Weights of a small GPT-style language model, trained from scratch on English Wikipedia.
Size: 16 layers, MLP 512 SwiGLU, vocabulary 8192, 10.2M parameters.
Architecture: no biases in attention or MLP, untied embeddings.
Training: a variant of Adam for these matrices, 416M tokens.
MLP neurons of a small language model. Each row is named by its layer, matrix (gate and up: input weights) and neuron, and shows model dimensions 16-111. Each number is 500 + 40 x the weight over its row's rms, rounded and kept within 0 to 999. Numbers have three digits each. A neuron's up and down rows have the sign that makes its largest values positive.
After each neuron's rows, "fires after" lists the tokens most often just before its 100 highest values on Wikipedia text that the model never trained on.

L4.gate370:490531444400478434505507465539497501518527452527445445488528533530454516485483478473475494477475515464481519464538508458471483533582535486533455499514599465489473508427477467501413451455506500532572459536422443463590471503441488491501501505513472537505548567443503458485534546531391440438
L4.up370:473485495554511476516513539520441525474484457471482508471468459479455515502510467435494505552500545477494564483568437442474458439449501586584512464506576510526482448531518497548547461414594464504488478436488541487518487489495545481513480418515512440511500502487552475451565469496477540521
fires after: " w", " Ro", " W", " sw", " Tri", " tri"

L3.gate130:563498535482499441541438524571468499428447529538428453504555482512503503485501572479473447475488491487517501503512587449456519500562507562415491515487442564570523466509449556512421447493451435499483430618540501450503500409492525526419538515558590494461527561493431475525468593536462504521
L3.up130:468525523431503505541463437465527481484476558556524526481459521491539480519471527552557522545483438444456412432438491507453495510518501556479528528474515521509403582516526472494435577538482519499520515508489489471492463453489506495513494485459548526478502507465611491534533543449514534581
fires after: " (", "==", " \"", "-", "\n", "—"

L4.gate272:488422556537499457571489462448533495519546498610499524498548521482519456571491534538515461489501437528501522494516521498566531540431529504542501492468499460484512502502556436497504487470459436475537502488578576477506518502523451416414550515404542546537441532424537531540477573528560542514
L4.up272:496481529557562525536488512456527505524591476496560512488491477474485508446489575495540524503482462512554511458480493441489592455468489522492485415517574503454547533470508532511470471528475513465565545480545591528572550523514476527493486539527438528461482504519490521533476486606558510472
fires after: " m", " M", "M", " P"

L10.gate56:487455476458489466516505525551502511580482537546451489487485537490527449479519528484515532520465569481571512470446473519471527527538467526464497530510482480631549503506489458483482541491480537484445460480509436553584557414485509446517601495504483459500444547502527503570580470521476528477
L10.up56:540448515588436516491493501531431541512482454519510478481470446531448556459484536496418482474569483552521520395515464527545521549492560505436479521435487446493577502523475534532424461518542420481444557521580503435540463468507531480574551502565527432423491499455517481498521448539560451506
fires after: " |", ";", "0", " ", "2", "\n"

L9.gate240:529538460442452456511549501579545486552510571474448490539472613494448462524526540533509562483456430485485578517473459475521479447506448506573469546526493441494575527584499551485440497462556498480526442578520523464516451522459541490557479483517512450527430535517409520513588524542468456472
L9.up240:534487428475506523525443461452484489524429514478549461418479539515443522472466449532587539510582531475457488521505565477511487499504463425484493442478500559497457396479527558529533473526511486504527530513487490491461530445451561463497475501529460510545558519539485516502529547492479546475
fires after: " ", " w"

L8.gate421:466472539565475575497512481499462484459510471547495486514455458466557498493524563597444515524471454445527512512442464458475522500534520470483539500529522543560571493465503486600555530413525449504496472560526485443514493489531545416459508501511521497503565503485521415608525491500553502467
L8.up421:576482465544526512511497446498566475505489466489404533473431514489506519472566547450456433476492484548497509475476530536539466489538570522488543473436553479541476526533478565534506530459428521470528556507456534483488478497536528503431539525514474467524493524445570513491469518469485474540
fires after: " /", " L", "l", "L"

L4.gate241:489457466595509485511511494470484587497527502566497471542498516464494462516474537548505463530460525520499456476480585495522436508469530521526497445429545492463531455443519458513479496443508517504497527567510502532535530506502471432489547578470465437507458541495468513525458590515485472530
L4.up241:504482527486576499489514468555587515472508438498460545506485512446536510515524505522480479525500528516551487558510480508504546524512492536565539545453610526588521499480478475465440497504519437509520501495425528462541474455472502480538474465495521504542480426521498522446535546455592576546
fires after: " M", " V", "M", " C", " T", " Ma"

L11.gate284:460482520445522549559437450471531493532515453467399491512546536452417510527532518515526467553484563442464486512513499506480548501541525541482498579535532537499546460509484498555503652507501507490476448528535531496516529436542399487431452509503496399486532473565475463474541504473438538531
L11.up284:474509499512498467524548546519436540528491515497509427494503416494533472511451546466467519513531569570477450493503489568515521471515491528510385506534511448530469470492440489500455534599512478471498479533532589389535484494467499534484544502464555548531498476503509518552537478449524476566
fires after: "\n", " |", "|", ".", " Succeeded"

L12.gate346:458529531520475563497523566519499468473520491495499510581545529468485611494456469492468555428520485478543498475552564437473534479441537526439481571523483492461476436531474514510498557504543427480537450476464447448539472503490501370520535506503515520509474498536488489550503500503500475517
L12.up346:505453495508427462507432488468496519430480570470482482445553518531565437512421552503553501485456544476544459495452506491538461530430432543618482496470516477530490531543500520481454500597502403510501506455501470472509470443477522549436465534470544533499551546451515538524509465470514561595
fires after: " |", "|", "\n"

L2.gate275:559447413527430550526543552527451529439481488510476525446486611510453547502498567540473543452494464497535557497466514529491453503531435514498520597546544526524545498501497551495438504484470545539531472497496462499520521548483484467520533487410493497465495469555550469553475541493560500517
L2.up275:535502481489527472485491542456473506485494563423458511443452597536420557477488527533477460494528481510496536514395468550426539593471501463435465520477469444609553433481451546505487527480513590466470525539509525427522532497490495476503525488524501529497501457555531492509497527451496536520
fires after: ",", "."

L3.gate70:548510497465524436447524593507484498449529509551567484531475559508492431416518532607476420595455495438514552502480478576479545607531441512500445472469518561477560466413401441555518494553443526496519549434484512493505500406501501480485543516515458497491409522454465480510470460471503555523
L3.up70:492464472512485474382465518520493511461560465511513491506499588519479511424574606509514434586415505508495483574516480553493473560541465461498488559498492506393473421403447468515490431484488466512510548481556556507498471394482489496524564505475410407463483503474516510554497403473494494531
fires after: " M", " K", " S", " G", " m", " B"

L12.gate100:502559490563475472490496469531473515522418428549495475531422523553477451495543522543444498480492491520498506478586433598506535479530498509482500387538531543492465512453539568494488495486430553530431470560512534500530510491502604520518415486489466461501444513503505434575539516522534513488
L12.up100:625514504477478569503472549496492458479519476527528506443467507527495516581572523533431441485542498491494497493544488506536496534544450595563503541495450553472505557465496514551488465543587466544496477491507569439481502562480544519452526507511490536444517499431511459520481482522453493483
fires after: "1", "2", "3", "4", "6", "7"

L12.gate454:558507475439532456558479491517474547521512471526427522470535485483536488517516546500500477530514475504467543481496549556479510473542547544475396457507557486522504521572581536437509550526481484451494420463521439520512521488554529546464544450440496454517525506463509421514439512439475459499
L12.up454:508416412592481482485526565556448576455519444480428507491507469525518553469444517519471508521505442510495451438505511515494486487582539583516478480499503431495528501540506459559508538477533559519498440530482484491473515506441548526446558507486497523457510525473518432554504537482480482551
fires after: ".", " footballer", ")", "\n", " player"

L3.gate315:499536492529496488515569548533462544411553564515557531540474502538490513556472547520500506542515461476458477423444530548504498469505439526397471503525471486515448464540428523565546522504417595483469516606560454481504562401504529506515492454531523484492495576487474446530528532579440500488
L3.up315:470520493466447524473434379540485517524424528473476531458506516487496523477479506522514454514465508609451528455408551460518547489539520465491487475455442539511522501477540460459480476545540527496502429442481503472555507481470414493468504491406528583458450494501523490544501509552547503537
fires after: "\n", " \"", " ("

L11.gate65:542480488437453425527539548519533559526428564494483441470453493528575495474530493484426471505466487522478503443546442563566455494501546487499526507545505503520521452470453583527496507477509450492494468528541439542555517515477478522481550524513435479505505557545478501528424507517474435475
L11.up65:533535509476455534463508528467485530553454461533463521503424481558537472507443549555493531439484530496476528497465506582462514496419478578496439414502509529598423537466473488512525484483529463541487418476470466495525575514495520541466497484562501460476521471415472501555529495454523592487
fires after: " ", "4", " Votes", "5", "2", " Party"

L4.gate0:526488610547500548620454478510455488491508502516512480513542527487547488496462519457425493520485445522526528477475511567474508514455524513526462562517500491515519536530518513473472524477467471506471469456475456546574531404528460482456548528464452545442579583477485474580480526511581531536
L4.up0:515477512474509479539513544472491546562590450546624541525496463443511470533461483553492547443508510532434549494476556501485547498571404497499478494462527478515557527527518503503473481429445561483460463513586478521450565536509515466471520537504518515460521533555466503523489553611421518481
fires after: " m", "M", "S", "m", " S", " M"

L9.gate444:488567420475515520528463508554474526477573510501564485479530521532477511501490471519413467449495471470523454583546534506497537522534462487552523477558433565457495501530517498504514527489528456540477474465527449460529452476472567491446615463545426493508527492542504517490559546495522496484
L9.up444:502477509491617453519503477478531472505526501491562509550463547540549525504521561478470514527413521469525473468480458564485489482483473523474520498519492473480533461490431486548508542477518484548509553560533529571452409486484525523476501509479489411513513467522503486530489506450519425467
fires after: " |", " s", " S", " h", " M"

L3.gate234:484521472420540436538499491513469478433522497506482515443497498502471531516480500492529509506503482441435498470438510532463520488477443462433521508571539488556498530481589395487564566521499490520479455514592453466540484486493512455465507471422427495482581505588489458512493514543409400461
L3.up234:510500558446527435470537467472449479493531523564409490520489474482537500548534485459531496481460543479426468436543485465470501520468505503520447444486557436457539648466484518539552555498450456561507513506519491465487452487469455492474456484484458501536507515556526533522466466506399471424
fires after: " ", "0", "1", " ("

L3.gate155:470514497484501486563494554531518536407444490495520471533532539482510452469492558561467438485487454479431489508435537489470562453486512499400517511513479517516477510437424466517528517512444579532480481556454468507525523467498470483482497509497496511510482563494544507533499492528458553465
L3.up155:503577448447473473475556418505510453499486549511427525512529434493529522517473455534517472543530551531513565483465464485458462502516489536454529467460451550551493483553489464491545457575593578428520487518566492482537509504459504516524519503452419528526457502459458454551515468515489533517
fires after: " \"", "-", " ("

L4.gate482:569462498545476583570536496544502494456474450494481565500547555503536523533478515559464505548481438462544507532495540549417546577585566570495469473523457494594520464500539406525490464457456467459515509482472499469493492541451483444458436487476533497476460500496517490539451578558482485472
L4.up482:585444506537468564543522514566463453519468468474531599501522549540513538533452503605488501534499445469548505568500571532427569608527488572533506516530435485564508487489532443537461489472509478491537502491466561468455489510507497466478474456496529480507465519516518493522438520513491504479
fires after: ".", "\".", ".\""

L4.gate149:582454493531455556594553505576486487526480450479503565485530507485520550506495485567489513553442418470510499516450535561458493553561558558509472527565457493560531474468545437514502466461543492490503494508450549450516520541454490453486493476449511502505454497466531529518476548526501508500
L4.up149:586446500550487520586536486516513468517437488468528557517544478471540545529463499561479490564468436510500480515455538550471539574518516589470491507547462487554531463503531428498525495483541458482515482505446522433498516536504447440477460509462528486527482473506508510501463589543463495459
fires after: ".", "\".", ").", ".\""

L3.gate381:543537494521484474475506461449551498437587522495530456430460515531491475506531454582444492525477440521468500496435475472482531561499528446488522528546470506480563335541579529490589404533501536506539498474528422512487469535526499542520468448522550497562437551518477523532466509434522476429
L3.up381:463514494488511484496477423447496555563510525465493503445536454505537443465525495470562528468480472457521454454482487521501543529496505565497508475536440503475459512467607559560515471520601494493528495518453475442482514477546525564535469566543519475555552452501457490459579514491456523504
fires after: " "

L9.gate196:526502509501524539512518543540458497508415503493474531544547534506488541539516553546524528523469511471495452513551490564487559536485572575529553460547476537535475567466562497542503502497478519502484434534531537544476551475571532447520543499537496495520515472456525442504543563566462470446
L9.up196:502531461485504520472513511507544516516499451497481399452517547503453489506547522493417462517437499500457489522450510590530537569595511483502476490499540568584464582550473429493461478429454413455463432530604415498519476497488557540538501525495445527527552559545527461453534435495506565507
fires after: " ", "1", "4", "3"

L7.gate255:540538505486476447503528481591523514488483488557452459495494516528563505465501465530521469485513513532505472522565459501529597550483527492514487535490481505556502490506528464445467458412475468524500486551505497464569475511507575433478507530479535467438514477531497488561519525455485482446
L7.up255:531459523504458450446511483522500511501528485439516604455437513504527532544516468574505463449581531549504528485549469507493505560504505471625467475403583503475417471575471511545511513437467571456504458531430471493496500448579549441516486567479473504553474475498511509559525491516495480524
fires after: " L", " l", "L", "o"

L4.gate348:571530534533436509510548483538469510484568439520576574441501480488441534534484469486436454512493540524488510443466561481532596524517519514471510447449497569515532441453502491501446437548487551483456514466539490532513499467545491479478438524499499537463511486462474452516453576474475498474
L4.up348:545506592510590492512584529471536446506551500498516490529555364460498514514526457486517456512498554493444535500514509497560536500494439425498487521485531526453505503466455561502473518556476549494460519507486510566517532460518583446467508488479492457496478458495475494462519523460534475552
fires after: " h", " H", " D", " k", " R", "b"

L11.gate205:539494461540531439493605472485541492393487481583470529449540494513524528535457534504497498514493451488453470459441510510490518518506504541533474507517505468581560452417483514581481535507493501473536432486517518530528546466472512488466546460440486422486562462566481514563440536570531517484
L11.up205:523510460452482482469482445516454492575527543538473545514546637511489473548520465557575550545550452503563503502474501509500425535523417499470531556438549471536519463491568470485519442471511504552466560477499498529435479524451456487541511520512443513509439502511512470461511516501602487481
fires after: ".", " H", " Women", " Czech"

L7.gate87:521528583538517509548591536546537482490479496507517474524556556516475546479504469553415494557428478525503480535491489474467515540496474541583449487495478544421482548556553513408502483463551421421464570506488500527534590505483525449509510505493534470508455480410459473503533540534508510539
L7.up87:533491493449503460495505433486509548483515507550493446548476536466492472434507518521476419512528547529554491569516541502496481515548411459514472573463540442491547489546503476512498546481480508476535526451474459514559457523518436452499504563444506475471465506458517523457493490489445518476
fires after: " G", " M", " m", " f", "G"